Part of a small language model's weights: MLP 1024 tanh GELU, 17.2M parameters.
MLP neurons of a small language model. Each row is named by its layer, matrix (up: input weights) and neuron, and shows model dimensions 48-143. Each number is 128 + 24 x the weight over its row's rms, rounded and kept within 0 to 255.
After each neuron's rows, "fires on" lists the tokens most often at its 100 highest values on Wikipedia text that the model never trained on.

L12.up293 [134 142 131 118 109  85 112  99 128 102 110 100 131 100  99 150 132 120 138  97 136 116 118 141 126  81 179 133 156 145 154 117 115 126 138 128 134 144 160 173 137 113 123 111 152 148  84 102 141 148 121 127 130 197 116 125 113 110 143 140  91 179 103 163 136 147 143  71 149 137 142 111 147 127  93  94  91 133  84 170  83 130 145 140 127  85 165 132 160 129 124 153 129  89 122 109]
fires on: " |", "|", ",", "c", "er", " of"

L13.up104 [ 98 142  86  94 113 111 106 101 150 117  94  90 130 157 109 147  86 140 103 118 120 111 141 147 138 132 153 126 122 143 128 116 171  89 118 122 133 136  88  96 100 172 143 191 157 132 135 167 133 133 164 117 156 123 146 141 110  91 156 127 160  84  97 112 178 143 110 124 160 139 109 126 136 113 103 100 118 123 156 141 136 112 166 125 132 123 178 103 108 172 155 138 138 150 136  88]
fires on: " S", "s", "S", " Sch"

L15.up481 [138 115  93 121 143 149 146 132  90 132 151 143 154 125 138 132 121 140 158  93 151 153 139 122 142  93 119 112 120 127 118  97 107 119 144 152 156 109 117 123 125 154 112 104 186 131  64 149 125 148 136 115 124 161 160 118 119 157 105  83 142  93 110 112 131 108  58 114 118 100 155 118 159 121 130 100 100 138 145 146 175 140 145 118 122 139 150 152 127 153 112 151 131 118 137 146]
fires on: " ", "\n", "'", " been"

L13.up30 [109 137 120 136 156 184 106 131 118 153  85  94 109 117 131 148 115 152 148  97 128 103 136 122 136 130 137 111 131 118 144 111 151 103 144 151 100 153 129 130 147 142 107  98 130 131 134  96 114 139 109 106 126 139 115 115 119  89 102 140 149 163 102 141 115 143 146 127  83 135 112 115 146 119 143 136 197  96 158 148 135 102 108 118 137 127 118 104 136 160 155 143  82 141 129 162]
fires on: ",", " |", " and"

L12.up670 [153 104 122 132 160 109 106 149 123 129 153  86 133 101 119 141 106 131 145 123 162 135 119 116 133  95 132 168 149 144 160  99 191 141 123 126 114 123 162 133 117 134 114 108 174 160  91  82 118 112 103 133 113 130 130 153 131  90 154 139 112 145 104 148 122 152 123 138 112 109 147 102 112 147 139 122  91 105  91 166 137 103 122 126 103 148 139 142 124 202 195 111 139  94 101 151]
fires on: " |", " an", "\n"

L2.up484 [105 131 140 132  93 155 134 136 147 153 108 136  97 160  85 111  96 157 134 116 167 118 184  99 140 100 121 109 131 140 131 115 165 117 130 148 136 139  82 138 136 188 104 112 100 156 115  65 114  94 139  87 109 131 134 116 153 153 119 111 184 157 175 135 139  65 148 122 129 126 104 157 139  84 124 138 164 162 147 131 121 112 148 102 124  93  91 120 128  94 127 118 166 121 153 131]
fires on: "o", ",", " and", " first", "ir", "ist"

L2.up193 [158 126 129 140 113 120 176 158 103 116 104 109  93 174 126 136 181 160 143 154 147 141 101 105 164 115 127 157 166 176 161 162 101 134 129 107 120 119 162 140  81 120 147 148 126 155 142 156 119 139 153 127 142 114 105 135 110 138 117 165 118 111 127 148 130 138 164 149 129 155 109 131 114 169 109 127 116 155 149 149 139 116 118  91 174  97 128 107 117 135 136 130 145 117 132 167]
fires on: ":", "0", "1", "5", " from", "2"

L13.up278 [125 135 114 157 121 148 123 151 103 122 112  81  66  97 144 150 129 136 136 136 135 103 120 169  90 123 119 155 140 148  91 170 137 125  98 137 126 136 136 166 130 176 126 105 149 154 119 121 134 159  97 100 163  84 164 149 101 133 104 115  99 139 166 127 132 117 146 116 117 164 129 127 135  89 110 119 109 105 214 157 189 136 149 137 142 102 140 135 133 133  94 161 116 103 153 148]
fires on: " ", "-", " in", "4", "0"

L14.up883 [130 142 132 113 139 118 159 105 163 120 125 118 137 113  88 105 119 131 106 163  85 166 137 116 109 138 106 136 127 118 116 134 104 162 116  97 106 137 113 125 143 142 115 124 117 145 117 113 146 155 145 135 102 143 145 127 162 130 116  98 133 125 102 162 145 138 162 139 131 141 104 128  78 132 135 120  84 127 132 110 119 123 155 123 138 156 155 149 132 158  95 155 129 150 111 125]
fires on: " ", " “", " District", "\n"

L12.up85 [139 145  81  90 107 106 148 120 155 103 120 157 134 109 140 129 118 146 152 110 145 159 139  41 118 120 124 113 128 126 150 131 139 101  75 139 102 138 148 126  70  74 114 156 108 111 129 147 163 129 148  92 128 125 138 182 128 112 154 155 104 117 145 138 157 134 125 137  97 120 128 145 126 177 145 160 132 104 147 149 153 144 156 144 180 123 152 147 113 109 107 164  83 135 104 139]
fires on: " ", "1", "2", " in"

L11.up786 [133 147 143 106 152 155 111 113 175 126 126  88 146 103  94 149 101 119 187 116 106  91 112 147 150 135 146 122 128 117 142 119 118 146 154 160 128 164 114 106 138 148  86 147 119 101 150 126 169 124 142 108  95 157 110 117 189 137 191 147 102 102 101 140 152 152 132 126  84 126 117  90 107 125  94 114 104 153 100 157 132 131 149 140 120 127  97 122 162 130 199 126  91 107 110 125]
fires on: "s", " ", " can", "r", ",", "min"

L11.up831 [131 124 143 158 107 166 118 144 157 121 146 124 104 112  82 114 132 111 145 106 136 136 122 113 135 102 141 159 164 178 111 163 137 180 116 148 123 106 155  98 133 130  91 129 101 107 107 134 125 110 144 113 135 139 156 157 125 122 113 100 147 120 113 155 156 144 155 120 123  99  69 131 150 122  98 106 100 160 150 132 130 118 109 141 153 164 123 138 108 102 135 114 117 105 131 143]
fires on: " ", "\n", "i", " Jose", "in"

L15.up532 [107 125  78  91 110 130 124 111 158 142  91 101  97 130 120 160 139 152 123 134 156 106 144 143 132 152 123 144 127 118 151 105 116 152 127 122 170 143 181  98 128 145 112 112 146 136 103  94 125 143 152 138 163  62 132 109 140 114 149 115 163 136 109 139 135  97 130 132 167 103 147 141  93 106 168 151 111 116 142 166 150 141  95 166 144  91 104  99 154 151 142 100  86 148 138 150]
fires on: ",", " of", "|", " |"

L12.up1017 [107  97 115  95 141 161  98 100 136  95 159  96 134  88 123 122  82 158 109 132 140  84  99 105 120 136 122  77 119 151 119 134 201 162 118 102 136 146 119 149  93 176 170 125 140 111  94 110 136 123 105  95 127 128 163 152 122  95 121 105 118 109 128 163 129  82 123 118 128 119 149 135 124 136  96 135 111 149 156 110  97 123 148 126 159  83 114 129 120  82 114 109 143 114 127 142]
fires on: ",", "0", "7", "s"

L13.up298 [110 144 162 114 127  98 135 161  92 147  73 123  98 124 132 125 145 126 127 168 150 158  86 166  88 104  88 110 135 166 146 117 164 144 117  97 129 169 117 146 101 124 115 161 103  87 113 122 206 117 139 109 112 111 130 142 138 170 144 155 127 183 108 139 118 106  95 163 155 135 128 150 131 121  85 103 151 172 129 100 136 143 132 174 155 132 138 151 167 135  96 124 113 140 136 138]
fires on: "\n", "0", "mo", "1"

L10.up663 [110  95 111 101 121 175 139 136 112 164 115  88  84 139 111 166 117 147 182 153 106 126 143 100 110 135 152 126 106 134 159 168 105 133 170 114 129 150 134 128 169 120 141 102  86 124  74  98 105 154 143  97 138 137 167 143  93 133 139 156 134  93 101  72  64  97 113 152 140  77 141 102 137  94 105 166 176 133 149 131 140 129 103 140 132 119  89 133 175 128 168  99 155 165 155 131]
fires on: ",", "-", " first", " of", " long", " |"

L12.up841 [130 132 149 101 138 153 124  96 101 150  82 107 123 160  98 130 121 153 121 115 125 120 120  99  91 129 166  95 123 184 126 128 104 135 116 124 163 134 153 111 113 174  99  97 169 105 109 135 135 109 133 119 141 161 134 151 131 114 137 111 136  94 111 149  82 127 130  91 106 121 150 148 157 110 148  89 125 121 153 151  94 120  90 153 139  92  86 106 151 177 105 137 127 145 110 127]
fires on: ",", " by", " in", "s"

L10.up167 [ 79 127 125 149 116 147  93  84 126 143  95 171 120 129 107 117 150 111 175 126 110 128 148 113 154 122 118 145 129 139 142 120 139 145 137 113 140 139 130  77 117 159 125 118 135 111  90  82 110 132 136 127 125 144 141  87 151 120 120 157 116 103 161 175 140 131 119 136 185 138 100 130 145 110 115 114 114 155 132 125 112 133 109 137 125 140 109 155 129 189 119 152 101 104 135 172]
fires on: "0", ",", "s", " and"

L2.up680 [122 119 126  99 131 122 155 110 210 166 123 121 108 109 105 124 150 132 165 105 105 163 170 123 155 125 162 110 144 131 146 140 159 114 164 126 122  76 130 142 103  82 112  84 159  82 134 115 111 105 146 161 123 137 109 115 121 119 139 135 110 196 154 158 146 107 109 161 112  93 103  98  99 113 123 142 129 148 152  96 125 145 148 106 109 135 118 179 136 125 191 113 131 103 119 101]
fires on: "),", ",", "Early", "′", "Born"

L15.up996 [114  71  87 130 103 103 146 116 161  77 123 171  86 117 118 159 119 114 146 153 116 135 103 115 147 144 134 152 202  95 161 120 160 173 167 149 114 158 153 106 109 104 102 105 138 118  90 131  80  99 115 151 102 119 114 123  83 158 139 123 106 202 160  67 173 117  90 133 134  80 126 142 125 136 117 126 139 143 146 112 105 102 119 101  70 159 117 110 118 140 146  79 160  91 146 104]
fires on: ".", "1", "4", "8", "2", "0"

L13.up241 [145 157  68 152 136 119 109 141 204 107 122 124 114 154 123 120 113 129 129  92 100 139 193 138 116 101  95 108 118 118 151 105 107  70 116 127 115 172 123 161 101 139 109 112 137 139 106 158 101 150  79 124 138 131 173 120 134 143 127 109 178 108 151  94 101 125 132 139 162 115 129  93 115 124 158 167 120 137  86 113 116 197 113 120 150 153 133 172 153 123 135  98 102 177 139 156]
fires on: ",", ")", " \"", " ", "9"

L15.up784 [114 127 148 109 153 161 156 143 119 128 162 129 124 116 107 141 122 145 105  96 143 103 105 146 141 113 129 105 120 159 141 165 142  97 108 104 112 136  94 156 103 178 136 101 126  98 110 122 159 118 140 108 133  92 117 152 107 175  86 120 144 122 105  81 146 103 122 140 123 116 147 136 166 129 100 168 123 115 128 120 157 118 140 158 153  83 125 107 133  80  89 134 117 108 162 130]
fires on: " is", "s", " be", " was", " being", " made"

L13.up921 [ 93 104  88 111 118  87 112 144 120 166 141 159 112  99 125 152 141 145 156  84  94 127 151 121 151 112 180 143 150 142 115 117 172 115 124 138 116 155 143 133  82 102 130 122 151 109 141 125 136 141 136 162 145 135 117 145 136 100 123 135  86 133 157 103 137 100  99 214 133 166 183 152 138 136 169 120 151 124 126 175 105 153 166 149 117 147 148 137 145 101 140 114 112 167 112 123]
fires on: "1", "2", "On", "ly"

L10.up336 [130 122 128 136 110 164 198 147 155 169 177 120 157 130 132 128 134 137 175 161 173 168 131 124 120 133 108 125 136 156 114 128 169 140  82  87 151 126 175 113 113 131 154 111 139 141 108 137 136 162 127 128 106 140  83 162 136 168 132 103 134 133 141 122 140 143 106  96 103 163 132 124  88 127 168 101 116 164 150 126 137  94 123 132 121 111  59 133 128 124 105  95 138 153 119 108]
fires on: "1", ",", ":", "k"

L11.up315 [134  98 149  91 124 112 164 118 132 137 131 108 131 117 110 123  94 150 154 112 108 138 125 117  92 121 141 130 145 145 158 153 128 160 117 181 163 155 146 127  78 105 123 106 146 114 124 101 138 146 138  99 158 100 143 136  84 139 162 110 132 147  98 144 119 126  96 127 124 165 125 112 119  84 107 104 159 160 103 160 120 140 116 110 122 114 102  93  79  99  75 181 144 114 158 116]
fires on: "B", "R", "U", ","

L12.up747 [155 113 156 107  97 125 102 160 127 134 118 119 130 132 154 111 111 127 173 124  61 100 106  59  85  92 144 130 122 152 111 130 127 154 128 137 142 156 122 166 125 107  97 140 115 125  80 138 136 117 119  99 123 155 138 117 115 132 124 135 146 122  90  94 138 161 123 146 154 101 126 157 174 126 116 156 117 108 131 127 134 117 168 133  98 157 118 145  94 158 164 140 111 158 133 111]
fires on: "2", "9", "8", "1", "r", "e"

L15.up627 [122 145 161 128 134 141 155 139 124 103 109 107 138 160 120 173 150 133 147 134 185 139 131 112 107  71 102  92 133 179 100 188  95 110 136 102 143 152  68 157 107  95 104 169 110 116 137 121 117 130 109 110 112 142 128 122 121 171 101 157 163 155 111 131 105 134 141 140 163 127 101 149 143 116 121 121  87 123 113 108  94 111 143 108 167 106 175 114 118 143 130  88 156 115 156 148]
fires on: "1", "8", "0", "9", "ar"

L2.up6 [127 106 141 121 102 163  83 196 160 116 177 135 123 155 130 140  92 114  79 109 138 115 131 173 113 145 157 110  71 134 177 105 128 103 127 130  86 118 120 128 107 159 121 142 132 155 129 143 145 165 116 134 159 111  77 126 203 149  88 111 148 127 100 138  91 118 127 160 152 117 109 109 120 167 131 107 153 123 131 135  85 107 129 147 151 126 125 137 130 113 119  94 143 120  85 123]
fires on: " |", "vers", " Votes", " Seats"

L12.up1008 [ 81 171 119 148  93 154  95 162 148 116  94 144 117 110 118 140 151 133 132 110 150 184 140 142 139 128 130 155 101 103 120 144 104 108 107 130 139 132 138  81 137 124 151 124 149 116 161 129 108 146 106  97 125 144 120 168 126  92 123 121 127 100 167 132 110 160 136 108 113 170 100 124 169 111 115 121 171 130 139 143 127 100 106 134 135  86 114 147 145 166 109 128  60 143 128 138]
fires on: "0", " and", "s", " she", "–"

L10.up140 [156 125 133 156 138  85 112 130 161  84 104 120 117 117 145 104  99 206 145  84 145 130 158 136 122 124 107 101 125 154 163 145 185 152 164 120 123  88 146 162 100  98 144 138 122 118 147  94 125 167 127 115 128 130 128  96 116 123 137 158 160 102 154 123 123 163 140 111 108 115  93 142 111 112  90 135  97 121 101 143  91 116 155  95 129 154  92 120 133  90 135 136  91 100 156 128]
fires on: ",", " re", " he", ".", " Al"

L16.up349 [177 142 118 123 123 127 142 110 111 148  95 152 142 132 105 172 142 122 113 158 159 139 132 117 189 102 155 118 136 115 107 100 106 105 185 126 121 135  86 111 131 168 121 142 199 139 153 148 144 105 106 151 167 140 136 158 118 123 163  93 125 109 121 133 156 156 109 132 131 139  86 144  93  59  83 141  85 155 114 113 138 104 113 163 157 113 150  97 132 130  90 162 135 123 114 128]
fires on: " S", " J", " N", " an", "s", "S"

L16.up729 [114  80 112 113 116 137 124 122 117 168 131 120  98 155 115 105 150 113 144 100 104 150 145 109 122 175 121 160 148 108 113 122 103 148 103 134 112 144 116 115 140 130 128  99 152 129 128 141 164 147 116 127 105 132 150 128 138  73 102 145 185 139 122 138 181 105 112 138 166 132 125  95 127 103  90  94 105 161 125 146 152 133 167 136 146 117  82 152 179 133 117 110 151 157 118 112]
fires on: " H", " R", " \"", "\"", "r"

L11.up557 [138 102 135 156  83 144 112  89 116 113  84 125 128 133 142 113 112 174 151 121  99 156 118 128 139 155 120 144 117 129 141 151 160  60 167 153  89 118 122 102 110 149 127 152 111 131 121 117 129 150 134 143 124 159 117 112 137 150 111 141 158 103 157 125 132 137 104  96 137 114 105 107 100 130 114 122 130 174 130 177 138 121 130 124 132 153 113 111 119 123 117 162 152 121 146 148]
fires on: ".", " =="

L11.up695 [ 97  93 127 149 108 145  94 118 141 121 115 113 106 128 115 135  70 168 160 193 155 114 142  83  96 143 102 109 139 164 121 162 127 120 118 119 155 107  64 159 139 123 113 145 162 138 128  91 153 142 104 166 117 113 143 154 154 106 136 129 134 125 170 112 127 147  95 118 137 132 132 136  97 142 110 135 136 131 134 136  96 113 155 118 127 132 119  82 128 109  94 144 115 124 107 123]
fires on: ",", " of"

L11.up916 [155 171 139 109 130 155  74 126 107 134 170 114  74  96 157 152 131 139 137  83 164  62 119 138 153  76 163 155 132 134 141 145 181 142 127 143 134 141 116 123 132 114 120 109 115 109 124  81 103 123 159  87 134 137 133  88 132 121 104 152 103 149 138 132 177 171 130 114 107 126 130 137 123 120 158 112 162 145 135 169  82 116 129 121  81 133 123 120 153 122 134 109  84 114 108 162]
fires on: " |", " be", "en", " death", " was"

L13.up258 [105 193 131 110 112 119 184 156 117 100 118 143  86 161 107 121 169 108 199 114 124 162 141 108 150 147 149 101 139 150 170 110  72 121  85 121 127 157 144 120 113 155 100 112 146  92 138 137  82 125 123 153 162 161 143 102 141 105 110 149 146 182 108 138 165 162 103 142  96  94 138 143 106 125 109  96 147 105 131 100 121 115  79 143 116 129 118  76 125 103 136 143 127 120 102 126]
fires on: " on", " Z", " This", " K", ",", " On"

L12.up855 [109 111 100 161 111 135 114 166 118 116  90 111 163 161 163 107 149 101 146 135 103 169 107 133 158 115  80 169 122 110  88  93 148 146 156 116 129 141 151 127 134 155 102 136 127 175 106 140 113 107 139  99  97 126  91 131  95 139 120 108  82 154 131 135 144 187 157 104 133 141 146 168 101 106 121 139 152 117 117 149 104 165 106 117 142  99 147 133 123 159 139 112 146 134 139 104]
fires on: " ", "1", "\n", "2"

L13.up802 [138 117 100 148 153 124 162 108 102 119 154 151 104 132  84 154 119 144 152  91 110 129 145 141 109 107 120 116 107 158 143 133  76  93 157 106 111 125 122 126 117 113  99 124 154 169 132 114 150 153 133 147  90 145 163 108 144 186 110  98 152  91 103 170 108 107 150 143 152 139 108 124 111 133 129 137  79 160 115 162 108 130 153 145 160 157 121 139 148 155 129  94 157 119 134 157]
fires on: " \"", " (", " ", "\n"

L2.up321 [119 138 146 133 137 133 145 104 186 172 104 139 114 130 121 141 127 116 120  89 178 130 128  68 145 156 143 141 129 141 153  98 131 142 174 108 117 125 107 130 117  96 125 105 133 110 149  83 123 101 151 114 106 182  97 129 162 158 132 134 110 172 180 148 165 125  84 132 146 100 124 115 119 106 160 120 108 180 141  97 166 167 153 117 150 116 146 112 121 104 132 112 169 119  79 120]
fires on: ",", "==", " by"

L14.up866 [135 121 138 148 128 180 109 106 163 150 161 130 103  98 167 128 107 123 152 120 114 118 144 129 106 117 103 191 123 101 115 169  90  99 145 132 114 142 127 142 119 127 158 128 135 114  75 179 147 109 110 158  98 171 133  96 163 168 191 144 126  99 139 114 123 110 119 145  99 169 118 118 110 108 120 142  83 133 111  80 129 154 146 139 123 164  96 120 136 130 154 158  74 140 134 142]
fires on: " an", " Li", "s", " ", " has"

L12.up373 [109  98  91 116 123 176 127 124 100  78 123 110 133 112 126 163  94 142 163 167 102 120 108 118 123 121 166 107  56 105 139 130 122 112 128  82 124 124 129 112 137 121 118 195 100 156 162 115  89 121 156 141 129 144 101 179 156 196 156 112 170  98 136 136  84 119 156 107 134 104 144 100 118 136 126 123 153 134 146 121 115 131 122 134 131 139 120  91 160 127 129 125 144 137 164 149]
fires on: " |", ",", " she", " It"

L15.up105 [141 131  69 146 109 141 135 166 161 125 116 134 141 110 101 134 164 115 113 145  99 150 166 167 139 145  84 157 101 118 144 123 109 130 147 156 124 130 143  71 148 118  89 144 133 126 131 148 127 108 135 134 139 140 106 124 105  90 144 133 105 116 113 170 193 132 139 155 120 144 132 169 142 117 122 153 130  96  96 141 137 118 169 120 180 122 127 137 129 134  76  89 127 123 113  91]
fires on: " ", " L", "l", "–", "-", " A"

L2.up448 [ 79  99 110 111  78 154 115 139 118 138  96 165 117  91 165 118 139 145 151 139 180 108  89  58 123 112 100 134 116 163 154 135 100 117 115  93 128 145 113 131 105 125 132 137 144 111 157  72 188 128 164 115 145 124 167 127 102 155 152 132 155 132 118 126 165  95 112 104 107 166 121 146 144 126 123 134 141 110 124 106 142 119 112 157 173 149 156 114  92  57 104 172 137  92  94 132]
fires on: ".", "P", "K", "key", "ko", "op"

L13.up949 [131 161 164 126 142 154  90 159 143 145 119 149 123 149 131 177 162 114 130 198 140 138 138  74 137 124 130 157  90  96 129 129 100 141 141 111 129 148 126 168 112 155 121  91 132 106 147 109 149 121 184 188 154 113  78 138 155 166  96 111 149 147 104 190 115 158 136 170 137 102 102 116 128 118  59 146 110 138  89 117 117  84 113 153 130 119  88 133 156 128 101 140 104 114 152  75]
fires on: "s", ",", " S", "y", " and", " "

L11.up195 [ 94 138 117 125 125 140 176 119 102 162 101 119  97 138  96  95 151 129 144 106 118 115 139 111 110 131 141 126 118 140 111 101 131 141 165 134 129 123 114 139 131 135 115 150 138 119 126  95  99 147 124 132 134 134 145  89 121 117 160 109 132 125 135 186 120 135 118 159 122 112 134 161  98  94 118  92 123 135 136 124 133 103  59 134 121 109 115 115 115 133  99 163 133 115 124 179]
fires on: ",", " and"

L10.up91 [144 108 134 139 121 153 119 133 107 113 116 152 110 105 155 136 155 124 127 108 164 146 114 145 133 133 111 131 133 134 122 127 130  89 119 132 160 111  85 111 124 163  85 123  76 118 143 127 105 142 176 172 144 114 136 102  95 167 105 179 128 120 152 114 148 125 139 122 159 121 101 105 112 121 127 104 111 164 152 113 122 169 161  90 129 128 124 143 121 163  65 138 132 136 143 144]
fires on: ".", " Venue", " ", " District"

L2.up392 [122 127 113 131 150 188 136  74  91 119  92 141 116 165 140  89 140 145 175 139 124 159 124 119 145  98 104 164 115 141 131 116 148 166  97 180 109 124 119 145 148 149  98  86 114 134 120 119  96 147 128 148 183 141 102  90 162 105 133 150 109 125 117 110 141 135 147  84 111 121 134 149 128 120 135 130 155 105 147 130 106 120  88 133  82 133 118 111 172 115 102 159 102 106 124 148]
fires on: " |", " have", " has", "do", "ot"

L15.up68 [123 132 133 156 114 187  69 147 132 168 143 152 141 138 129 143 144 112 119 124 117 100 132 137 113 115  75 132 140 173 114 136 163 107 117 128 123 122 114 138 126 151 104 104 110 114 142  53 105 132 111 178 112 147  97 110 125 110 104 133 129 130 144 161 108 154 158 124  95 142 111 104 126 115 185 125 175 137 110 131 160 105 121 116 168 145 159 168 120 114 154 155 112 126  96 105]
fires on: ",", " and", " Jo", "ologist", "e", " Ke"

L10.up726 [116 101  78 135 150 100 153 159 212 115  78 146 131 145 126 128  82 126 134  77 122 128 167 144 128 104 111 123 145  87 108 103 113 145 150 113 126 136 116  92 100 149 123 116 140 151 120  69 123 113 111 161  82 126 127 120 143 134 157 122 133 147 132 112 133 118  73 117 125  75 130 120 121 138 112 137 129 138 139 107 128 180 176 142 175 170 135 162 126 131 105 137 147  93 164 150]
fires on: ",", " of", "ar", "er", "de", " to"

L13.up121 [ 81 124 119 130 154 135 119 100 114 132 126  86  97 106 106 118 137 176 180 160 102 138 113 185 155 115 142 130 130 127  86 192 131 153 122 125 140 103 189 131 125 139 110 142 189 115 113 104 124 107  98 141 131 122 121 106 116 115 143 104 164 125 132 161 136 161 163 145 124  53  90 122 145 108 116 118 128 139 143  97 152 148 130 153 121 126 149 143 132  92 154 151 155  66 113 118]
fires on: "\n", " ", " (", "---|---|---|---|", " in", " for"

L12.up132 [122 103 172 151 128 141 140 140 119 135 135 106 149 137 108  99  74  86 170 129 130 141  84 136 108 147 112 131 142 149 119 119 113  91  82  98 155 126 126 109 127 116 110 101 131 110 119 130 143 154 132 191 107 154 128 148  86 125 156 141 152 136 143 103 104 145 192 133 129 129 103 132 123 129 129 113 103 171 135 132 125 142  97 106 203 118  90 140 148 133  91 140 110 140 111 118]
fires on: ",", "1", "In", " in", "|", "4"

L14.up58 [141 127 130 177 135 125 161 123 109 128 140 114 141 118 148 136 129 118 158 125 116 147  94 142  89 111  93 150 133 121 144 118 128 121 131 125 130 107 100  74 135 119 145 147 134 151 133 136 161 147 129 112 130 126 134 152  83 136 152  97 171 164 135 112 116 104 104 138 112 121 116 119 147 149 129 119 133 179 153 115 143 144 119 138 165 155 112 147 132 147 127  80 137  86 168 147]
fires on: "8", ".", "1", "4", "7", "2"

L16.up724 [143 102 138 154 105 127  93  72 140 125 141  92 107 121 141 139  97 153 189 136 160 126 126  88 116 155  73 109 115  95 117 166 121 131 126 100 147 120 161 186 105  94 106 111 124 169 120 118 156 159 120 118 129 115 130 111 120 133 116 106  92 160 135 142 147 131 141 102 111 144  92 114 120 137 167 169 170 134 146 151 117 153 159 163 139 101 132 111 122 161 137 118 139 151 111 164]
fires on: ",", "–", "-", ".", " He", " North"

L12.up445 [124 103 152 100 101 119 106 153 123 168  91 146 128 154 143 137  90 156 181 150 153  98 140 138  69  99 124 111 138 147 130 146  95 124 173 103  92 115  95 122 142 147 123 113 156 136 132 140 120 150 122 118 157 115 114 160 108 177  91 138 139 100 139 139 131 147 169 114 165 111 132  96 158 136 161 157  92 120 120 166 120 102 149 116 165 108  85 129 143 163 116 103 146 147 134 162]
fires on: "9", "8", "1", "5", "7", "6"

L15.up1 [ 99 145 120  97 148  99 142 157 122 146 124 128 125 137 148 135 125 107 102 141 104  98 137 126 133  87 110 141 139 149 117 128 171 182 135 160 134 164 164 134 110 143 135 124 129 106  85 142  99 106 169 119 105  80 144  99  65 150 131 139 130 160 126 137 143 147 122 100 136  91 131 162 125  96  77 118 164 101 134 156 142 118 133 130 106 113 138 134 138 187 162 127 134 141 107 109]
fires on: "1", "2", "5", "8", "9"

L12.up806 [139 147 134 141 124 126 129 144 106  91 138  80 115 139 132 127 104  90 131 143  92 128 111 126 125 113 104 145 162 152 122 130 121 109 162 111 129 127 171 110 110 119 122 128 132 148 133 137 149 122 141 153 139 155 116 102 114 127 143 123 165 131 177 126 144 143 107  69 151 144 132 126  74  99 102 148 122 128 137 197 131 128 105 129 150 130 124 122 101 133  79 105 100 145 132 168]
fires on: "==", "\n", " ==", " (", " "

L16.up919 [132 132 125 162  93 138 198 157 131 140 136 131  94 156 129 147 107 116 180 117 131 116 124 113 128  80  98 151 132 145 120 160 114 152 114 120 118 119  95 135 153 134  95 104 141  96 136 140  99 102 165 139 113 120 178 112 146 170 118 127 133 136 127  87  77 156  95 109 120 114 144 175 128 118  96 119  95 117 139 130 119 156 147 116 105 178 112 114 108 180 104 126 145 114 143 158]
fires on: "2", ".", "1", "8", "–"

L15.up963 [166 161 115 131 122 164 164 150  86 176 151 172 142  93 133 111 103 113 134 120 155 127 142 112 165  98 140 158 125 115 161 111 129 109 111  76 141 137 120 123 152 132 135 105 171 117 104 122 114 138  68 111  98 132 156 121 142 155 100 135 133 102 116 111 166 133 107 153 131 105 130 155 148 148 139 167 143 171 127 131 127 123 132 126 130 141 141 122 128 111  92 105 104  77 140 143]
fires on: ",", " is", " was", " not", " be", " Be"

L12.up875 [160 123 139 168 132 121 105 159 160  61  77 144 121 131  70 117 154 155  87 127 116 111 168  96 147 113 155 145 135 112 159 114  95 140 128 169 124 151 149 163 138 130 154  96 172 145  70 104 140 156 105 153 131 118 138 124  94 144 153 134 156 135 158 148  69 149  79 141 154 188  88 126 110 128 175 111 135 132 126 138 149 124 145 126 123  93 146  48 127 128 116  84 123  93 135 131]
fires on: "\n", "===", "==", " (", "===="